{"vocab_size": 10590, "norm_place": "pre", "positions": "rope", "tie_embeddings": false, "init": "normal", "lr": 0.00836, "warmup_steps": 200, "decay_shape": "linear", "doc_mask": true}
MLP neurons of a small language model. Each row is named by its layer, matrix (up: input weights; down: output weights) and neuron, and shows model dimensions 128-255. Each number is 128 + 24 x the weight over its row's rms, rounded and kept within 0 to 255. Numbers have three digits each.
After each neuron's rows is what it responds to, as a language model described it from the Wikipedia text at the highest values.

L10.up213:149129110116096109143151155111129131121121156173156081127125161146118095169126120152149081108129144082135100123129127109127105105164124116075115123127171153084151123117149102096152136123112078128106116113115082184118114135088149085095123122082140137113115137136121133126123138153159090167125144152113107122109108127131131140113113121099104105137146155142101117168126106119154192131164
L10.down213:148133100116102137137149146088165115142140163173119133097124121111127117131122133125143161147130131094115098168141109111121110142190145085139090133159102156127098150139118117135174108137136174116135109118151079143132079112126167123141162129072101104150105137144115117083120148146112102143114127133117156126106153106163135149132171117163143104154121074160091167148111120108125151127128
Start of titles and names. The first token of a title or proper name, mostly The, Al/al, El or A, in lists of films, shows, songs and people, e.g. Barnaby Jones, The Young; Caliph al-Mansur.

L8.up335:163108147104141168148177074143112091141131133162204131113120154148124112086148131133100120141114118116127113143154141152112154103142087141128122165116125154128148176103128164105116121112142130144141126122097101122154133151133115115145120105203097155137095152169139111117096131129169156162121126144126098110132089128109131126144156166082131125145123094132121122172105117129109143160150
L8.down335:183126088071151121137190154128098110134130141151192118111144136146142145108103113150126113119121123130142128148152181182097149145154118099108154151099139161127109121104107145118119112102117164137092144145103127131136112179132072096137138135159102136157091125161107128111123114136126119116168102113133121142155072108123126165128148144098121151152132161122124173128168152122133109134111
Function words before numbers. Commas, prepositions, articles and possessive 's just before a numeral such as a year, count or century, e.g. "In 1958", "Paramount's 1986 film", "the 19th century".

L8.up466:142123145117126158096129142102077111139130159131136177146171109164159134107099166140151104136140080138101125146144100132110123132164083114157140137136140112132160164130127100119055113119099089108100126116109117125128159114108133144157133154104157127114140107136110082149117140140153142148104154189097136155114092081069118134102135130137140138115170135111104128152116126106135149116148
L8.down466:151153122122098128142092144142171136123135160090098075099083168140107124170132146141151128111122128129161142145130114126155111190122146143101142073175123182136109071094138192107127126138084162122167156147135127111107094129133149092112129098113136130149137161149100148086103133128129114191166110110166110105116118140116108130095127176130110147126120147137112119100139117171152156135115
Surname completion tokens. Final word-piece completing a person's surname, often a multi-token name, in biographies and sports text, e.g. Beeard, Hankey, Maynard, Fisher, usually followed by 's or was.

L10.up393:138147125089113128114103178111099088127141171160097136139156095116125097132128112125134174107158121120142126106142180106122137112099075161169107139148122160139123138110139127121115132134136162155137152125126140124179112145177131139131102138112133173089121137179106170119104104143135144127148117091060173152143142156136152134153156128104173161145135120102182101140128132107188119094124
L10.down393:160097103128137154133155116136152162096124092178140132109112122153182141147158144133089126149161119147090167132123141154160097117116137115111130142115146129087136117144125155127154126136145124141124141129125151123111122125112138096143108112123094120148144156120115131198146131077075122097139127176137079151109149103138129127135160119053144099096115184148099121157129089137153140110129
Table cells and name pieces. Fires on table-cell pipes closing a row or header cell (Taj |, Agency |) and on inner pieces of multi-token proper names (Wall-ach-ian, Oklahoma City, Bak-ers-field).

L3.up43:141150116122102161106160096155142142091144101098099119109128153101154147168124097130145107100109157148080062116109120120108165161090145136140123124154101107141162132171103145126110154097131123184139109131150126077121171116079094120122156115164103140163149149138085153120138151115127149137069110140121114116154111101128135116136110160128141110143095069150115137098083135126098157119128
L3.down43:145151126107122171106149138110144109140160137110122071061121107139147101136150126139149142106110164121129134116156180107137118110112173097131111132143128160126175129167103164118142124094096114150137141131124117086111132146106118080099184090130086079114088155129124122110114155150118117086119108205132090114126143149156114145188133152127135130144157099163115160097123110114096148115119
Indefinite article "a". The article a or A, often fused with a preceding preposition or verb token (to a, as a, and a, by a), plus occasional capital A opening a word like Apart.

L8.up354:114118110105131102101140111142146128137120158101117151113143120115135163097147137176113119142135124117117148130139142104111115121140113159144099125113165152121127112125116172068124127125099183140140081152109124103138144154131134118142123161127131124092154135138160105126137162115111131135086089124104102110138136158125174158121159165098112108126114118195162174152085103117117120148106
L8.down354:123143120093150110130132107122103135128139163126147119054143146124088180103139132125122129107119141183139139119137192119126103145138140144092156129138137121083116123154120130091131132138130141106132159137116137108137123107120194138171092120113088082133134125161152152116178134097139120145124121096131102110122113113108138170133175142067131142119094118124143162152147102146127060137079
Verb-phrase introducers. Function words that set up a following verb or action, such as to after plans/idea, of before a gerund, and modals like can, would, did not, n't; weaker on adjective endings like -ial, -ical.

L3.up503:162106138117120114111150128094161161109102090160105127135097140108130144169109117133123126131142109102087118125127176119135107152131152182095163179096080149113108154164102122102121160105096099178143101107111136161181105140109152095141132131102123122137117158106107104107153151143122096142118130120137117104143124163127159134112158118121121115161110084176138111153129118097136138159118
L3.down503:139120105147144143126115194103147133126135124167103131119105159130137155127108154142118130117125116162095142119143228140120106136173159097113123156137143165139098122133123137124106137166131132151114128117103127130134143150108138085097161072146136097102097145140146138093147142141143096134138136205151097144105137100175125160105128118127100127168127138146087137120118090118140134101124
Sentence-initial "The". The word "The" opening a new sentence or paragraph after a period or line break, as in "The book", "The result", "The parish".

L3.up82:158148126104138182133157144141096153111155150126123154150079103120168139134120097097115145137135135155118113087122121127126111107149103115166125155132108131132057139122106104145101133119141134136099114091154111156152135099133130100107138139138128133123091085108151163125124121119121142151124153113137162114137123133143144154097118126140166078175144151092159152127116118181110152126105
L3.down82:109098116092095171135139145143167146116137147110103116131125089145081141103110091156114131150113123144116102133119154163111105154094135086130107197163120163111098113116128128144096151131128132140130131163120162132129126107113120098132150130094125188111118151126156128138083107109113162136112090157101151119101147133138123124121143067132138134113139110151127134115116174164143103127169
Predictable word continuations. Second pieces of a capitalized or split word (St-atus, G-ame, kick-box-er, T-ag), often at line starts in infobox lists, plus on after verbs (aired on).

L3.up88:123113151144135140106120118132118136142114063203131151189137144131114097117121098094111118150154093122111115134118144122132155142144141154141132125157133139170144147129176138160105147122115140131101136136172117066069088137201122123133117125158138122115145110139145080124147140113093148161122133141132119142078095102146112129151154154127133114126095086125146134127137155102091176129133
L3.down88:143107164116129147150125141129137121189143139151092112126098125109122143150136159163099134162127094138108097144095153124113129107115117128125109120137109134134084120148123122113140120170133157090123112144132123177128157112104166130171097102053136157126149114087156130098102109149114130112119139164095093120130152164136105119079152113147153163097124134130145079162102125133115123123112
Name-completing word pieces. Final word pieces that complete a split personal name, usually a first name in credits or lists (R-ick, Sam-uel, Ed-die), occasionally plural noun endings (advis-ors, pri-ests).

L3.up241:155126118117104110120178134107101122160128102176127107103134093092120117113126146146154117134115151098146117161153187156116154128139111135147116178166138105108148136126153131129093103146149137106157143141136120148149096151122109148173066099143099153152117136121143096073117121111129137142126062097086114148106102151097127115108138163094164136149126107087154157167117115112111160092152
L3.down241:147115170127129138141178108164122052132132085148131096104102153137149093118103088159136126145083126116127080168120098164084182121151141124143135158108114129120132130075130155107110116085150163140165153162122082132115088157111133145125105116169134135133147168148112136105117141145113086103132113150084117152138096128134112123096148166115133135142130112132152146169163130106144150148071
Before a following number. Word-final pieces, spaces, closing brackets and table pipes right before a number in listings, tables and infoboxes, such as "Sedan 1400", "Lethal Weapon 3", "(2023): 753".

L10.up301:115149141139125130118134120167161134114144085081106145126134150101086104110194084048117083144138142150143097105123153131100144134124133113154139168191148139102140123137119120137101156149121140129102159159159176155120188131125173139087133117132089107108115179167081095133096119117139124083120120092127153119110141123138119131124093128095101111148141124111126110125118129115159117146109
L10.down301:135126127105122141126113098144186125121147090100117116122126120105095166157164102101129126121126100140158077123151206143096144135136073146133187149174132115099131108153116092117091179123139161138107109129190132162148133115102143105090117115150060129097124178147147121127088114117147115075139147093134185163118129135140121091122113108124128129134114120114110103165114144134178133115096
Separators before next name. Connectors like of, commas, and, or line-initial list dashes just before a new name or place, as in Province of Leon, Sacks, Joe, and cast-list dashes.

L3.up267:158105164125103128152125109152132113091143112115115148151153106107121142079150145139127168166128143120065167128135126088139135151156136098105114106137158151115120157128132105131132127216184171130123109132117116077130145155103124111116130128131130105121147113158094122132129152156146157142117130126129125159099080191158146121101149165088137165121113104122109169137113168121103102142095
L3.down267:171125141127159122112128103157089121117130123099128126107174115101131126123133107110125165133139127157117154102089109129112111104145130127136127119104137150140120122118109085116113105187166194108164088164151135102133143128115146160115146140096142148131113142135120153113112132114113127173117118142118125137122061149160135120088146111102142148088102076115116133147109147122115111154103
Bare-infinitive verb slot. Words right before a bare infinitive verb: infinitival to after verbs or nouns (failed to, managed to, plans to), modals (could not, would, will), and helped.

L10.up460:173143152167149137143151114139128110106123096129136136178128088136137094120091132160144105138101148180110162133150110121123113136108123120131112127159121129103111128098080131124146140190147148128154173168103105123135145138119124143122096127133123134173169177165106138159101139100129122191120131115139131136125141108127133117128118139144127148139079114184116152126116101108100134147122
L10.down460:136136108135137159110140122135114153157134117126108128131142123116098147094145129136161138136135149121095113181115177137136155147131108106152133161126133164116112135103157116130153140113109127114125130122127135097140110129142190121110119157114120129092108132083132192140136098147128170101158112132117142147136140172113148136120146130096129112144158146054166114140114176094143163110163
Name continuations and appositives. Tokens right after a proper name: appositive openers like ", a" or "is a" before a description (Jacques Nicolet, a Swiss microbiologist), or a surname's first piece (St, ar, vers).

L10.up30:116139159145110164155158119067133172089161091151093109112134139137143117105139126155109140150094128136107131108135110101124139109153135124132131154152113126127133174163144157117081118164122186145137117093188153102132098126120143135122138095148152117148135102099115154100114151185107095111136154144111163144149164104136111130118139114143113170136121109141146127133135148085132128145148
L10.down30:179137137122139165145127117173116107173103133144143143100086094127162147126122196120119152160125123114117135130108173138141117167110119104140132132126125122126133092117110123056095115130160088120158106152097130153139171130125103103160108145122085135145096139166151100155149121082141157165110114110135045127108110115136163138135117163123130083127089137083118146149155093144139139122144
Word-completing final subwords. Final or middle word pieces that complete a word split into several tokens, mostly names and nouns, e.g. Harley-D-avid-son, bone mar-row, opp-onent.

L8.up373:134135146137138088162136075128137135161110104059121136147142136159106146127134115155111101144096139132177152170104178141158164096157138117125125105137108137123090146191120131135093123094170149113139136164121107098115104107132136129140155139146118145106172150130106133136099157145134130135109117100128153117125114131075114139088101159156177097155136114128135106115083143099117099130119
L8.down373:124098150171177153151134109103108110139140103097142131112117174113111126115145108159113123153055127144119104117122139120131153125124147144123134131143122146138091116155152148175096093093145166149150151169123138079141083109077131131108144163151110102138181135135120102058102125122135100133136147165140145120132127142104137137099101143166143070151136120130104084128140090146159132123090
Clause-linking after noun phrases. Commas, "was", and -ing or -ed endings right after a noun phrase, introducing a participle or predicate, as in "report, emphasizing" or "temple was buried".

L3.up260:091121153123128109138147099112169173097119104139117190103074162156145068104165122087108122109124147113114132127121116117178134114138191168169158105123148145126118151148128080116104163115092113115140096151122109135130117152096172157120185122157129114107134149117130114177144155135150122131113099110120142120141143100139143127139142105145134105139167140136150141140096138077142105124125
L3.down260:091121144088106113089130096118099132139156130123102157087121169128151136154109081101132090144098117118123152107163189091135104145141107102109071168167145091138176176145105140145155138147146171138143114120124154112120099122112171134074111133137092130141143167094103047111105123098114140119133098096093109122134122152170133134146121111147158085153134147123120152132148123116167145139146
Partitive "of" and fragments. Mostly "of" in partitive or relational phrases such as one of, many of, case of, chapel of St, plus "- St" list items and mid-word fragments like Ok(lahoma) and pl(acing).

L10.up467:137134115151156146133086126091168123139098108133141174127123123121143169169140152117098130129146153096135150081152142123130167105110085144123108143117119123132126098153123126126139137151142137140148072128103172145145147142110136135130114091157107126082101110145120128157141135091161122158143143146158116112148127165126143146107080117113113132111138107089124080126169148117172080131121
L10.down467:121171128140119143133137135126089115110114101134140130108109155146106135143121113129118158116131145114119127129127188168090111106121140130179120152098180107151118133118140140123114154120142109129170132089088139149085124130105150136083129141108092125139084081111144117102113135121129167110093077145170127131127126124156146111128149125113140122086139103115086159109152128135141133137138
Linking to and prepositions. Mainly "to" beginning an infinitive or destination after a noun or verb (permit to carry, children to attend), plus on, of, for after institutional names.

L10.up413:156138089117126102105113138135125154166116154144136133104119147091110108151133188132130111114140095168141124132122129150132172167162126097119098144116121143117102128080147129127142070079121113109131156111146100085087180123147096143147166113147160089153105099116094125126124167078114142108111129143121149109132077168091135163122130116119076092162156104130135140147159144149127126126107
L10.down413:169076153123103153111105152130128134144138126150145130089137161111155161097112160099150107130107166180093126178139206146139090133165134126139097169128146124134169182133126145109146125123142115145124141132100123123142154142108089101143173101081137135143141133127128095131144143107139110102139118141092116136135124159107080118110121132135115128121140115074132161103144111124146137121173
Token before a number. Tokens right before an expected numeric amount, such as $ before money figures, census "there were", "mass of", table pipes before counts, with some weak word-piece noise.

L8.up316:133164144144085144158155155120139128144174154107117118143127105140112129078144116146123156135063146173112064142106105157128136053141112159129139166139073140092141144121109133081146160151173097121085100111137134155135197122113146129137134116076110128147140138093142115147138170117151134143132134142133176154118127172133133164114099126133102130098094142127134147111084116137108135166154
L8.down316:154101157173150162071134135195152104133105135105148143119142107151180108103113102130090097163142098118128119138136117128180140114118160142134122173162184154151141163126112065151157140113148092136162095120141139119158084115137138136094143149113076116127129109135104080152099152133134148135176147139133080128085154091160113163137107150146111159120142115076137123108108123088145145118120
Subject–predicate link words. Words right after a person's name or pronoun that begin the predicate describing them, such as is a, was, first, also, and a British.

L8.up58:128135114116115130118135149112123092120100110164110108158135103126090105093162096106127142157168087103115084148139149127140105103097114112154139164130163119121111143072108108082116115092147155168141099134085141159156172109102075082115125131117124122132179138098119130138123134154153151201119094132134101153176148135124121134135134155138157090145197092119099108088141138129139114107125
L8.down58:165121167123152110108145126156155145143158133147112094136134113150143076163110105117135097118106120121149135137125143149144145141141148159080168133091128115103097094125134109118086116103084101105115146141132156144129076118104142116085121151151140162126158089182128095094156155120137159127119087138128141090100101156132107082110098140183123122105109136130110160155129119110112122123135
Lead-in to titled names. Tokens just before a proper name, title or event: possessive 's after a name (Presley's, HBO's), "The"/"the" opening titles, and section-heading starts like "==C".

L8.up46:146127138135127097090131106136114138132110113108116126131141103153113107125202114120118122109133122154142117099161169118156083127111130112160086155132116114107159128156119159099122107156131090156118135128129117132129094145104138121137116101115130149161170126140079130122095147110112149079137115112172122109114124156117118141129142154101155115140132110111131132113080135110122104123119
L8.down46:112139151154125140103101140114113145131145094143100071126147108153153130095201136112146074104106108175141139124151179127148106164136092133152115135140110153118130130151113156137124116142139100150111134111158152142154088134105135105099101124118121164124139137111101120136048135147099174088138058094140137129115127138156093143108123171105170160132136135154110115124108126094132101109101
Comma separators. Commas, mostly as thousands separators inside numbers (6,800; 25,000; 1,400) and also commas after clauses, names or places in prose.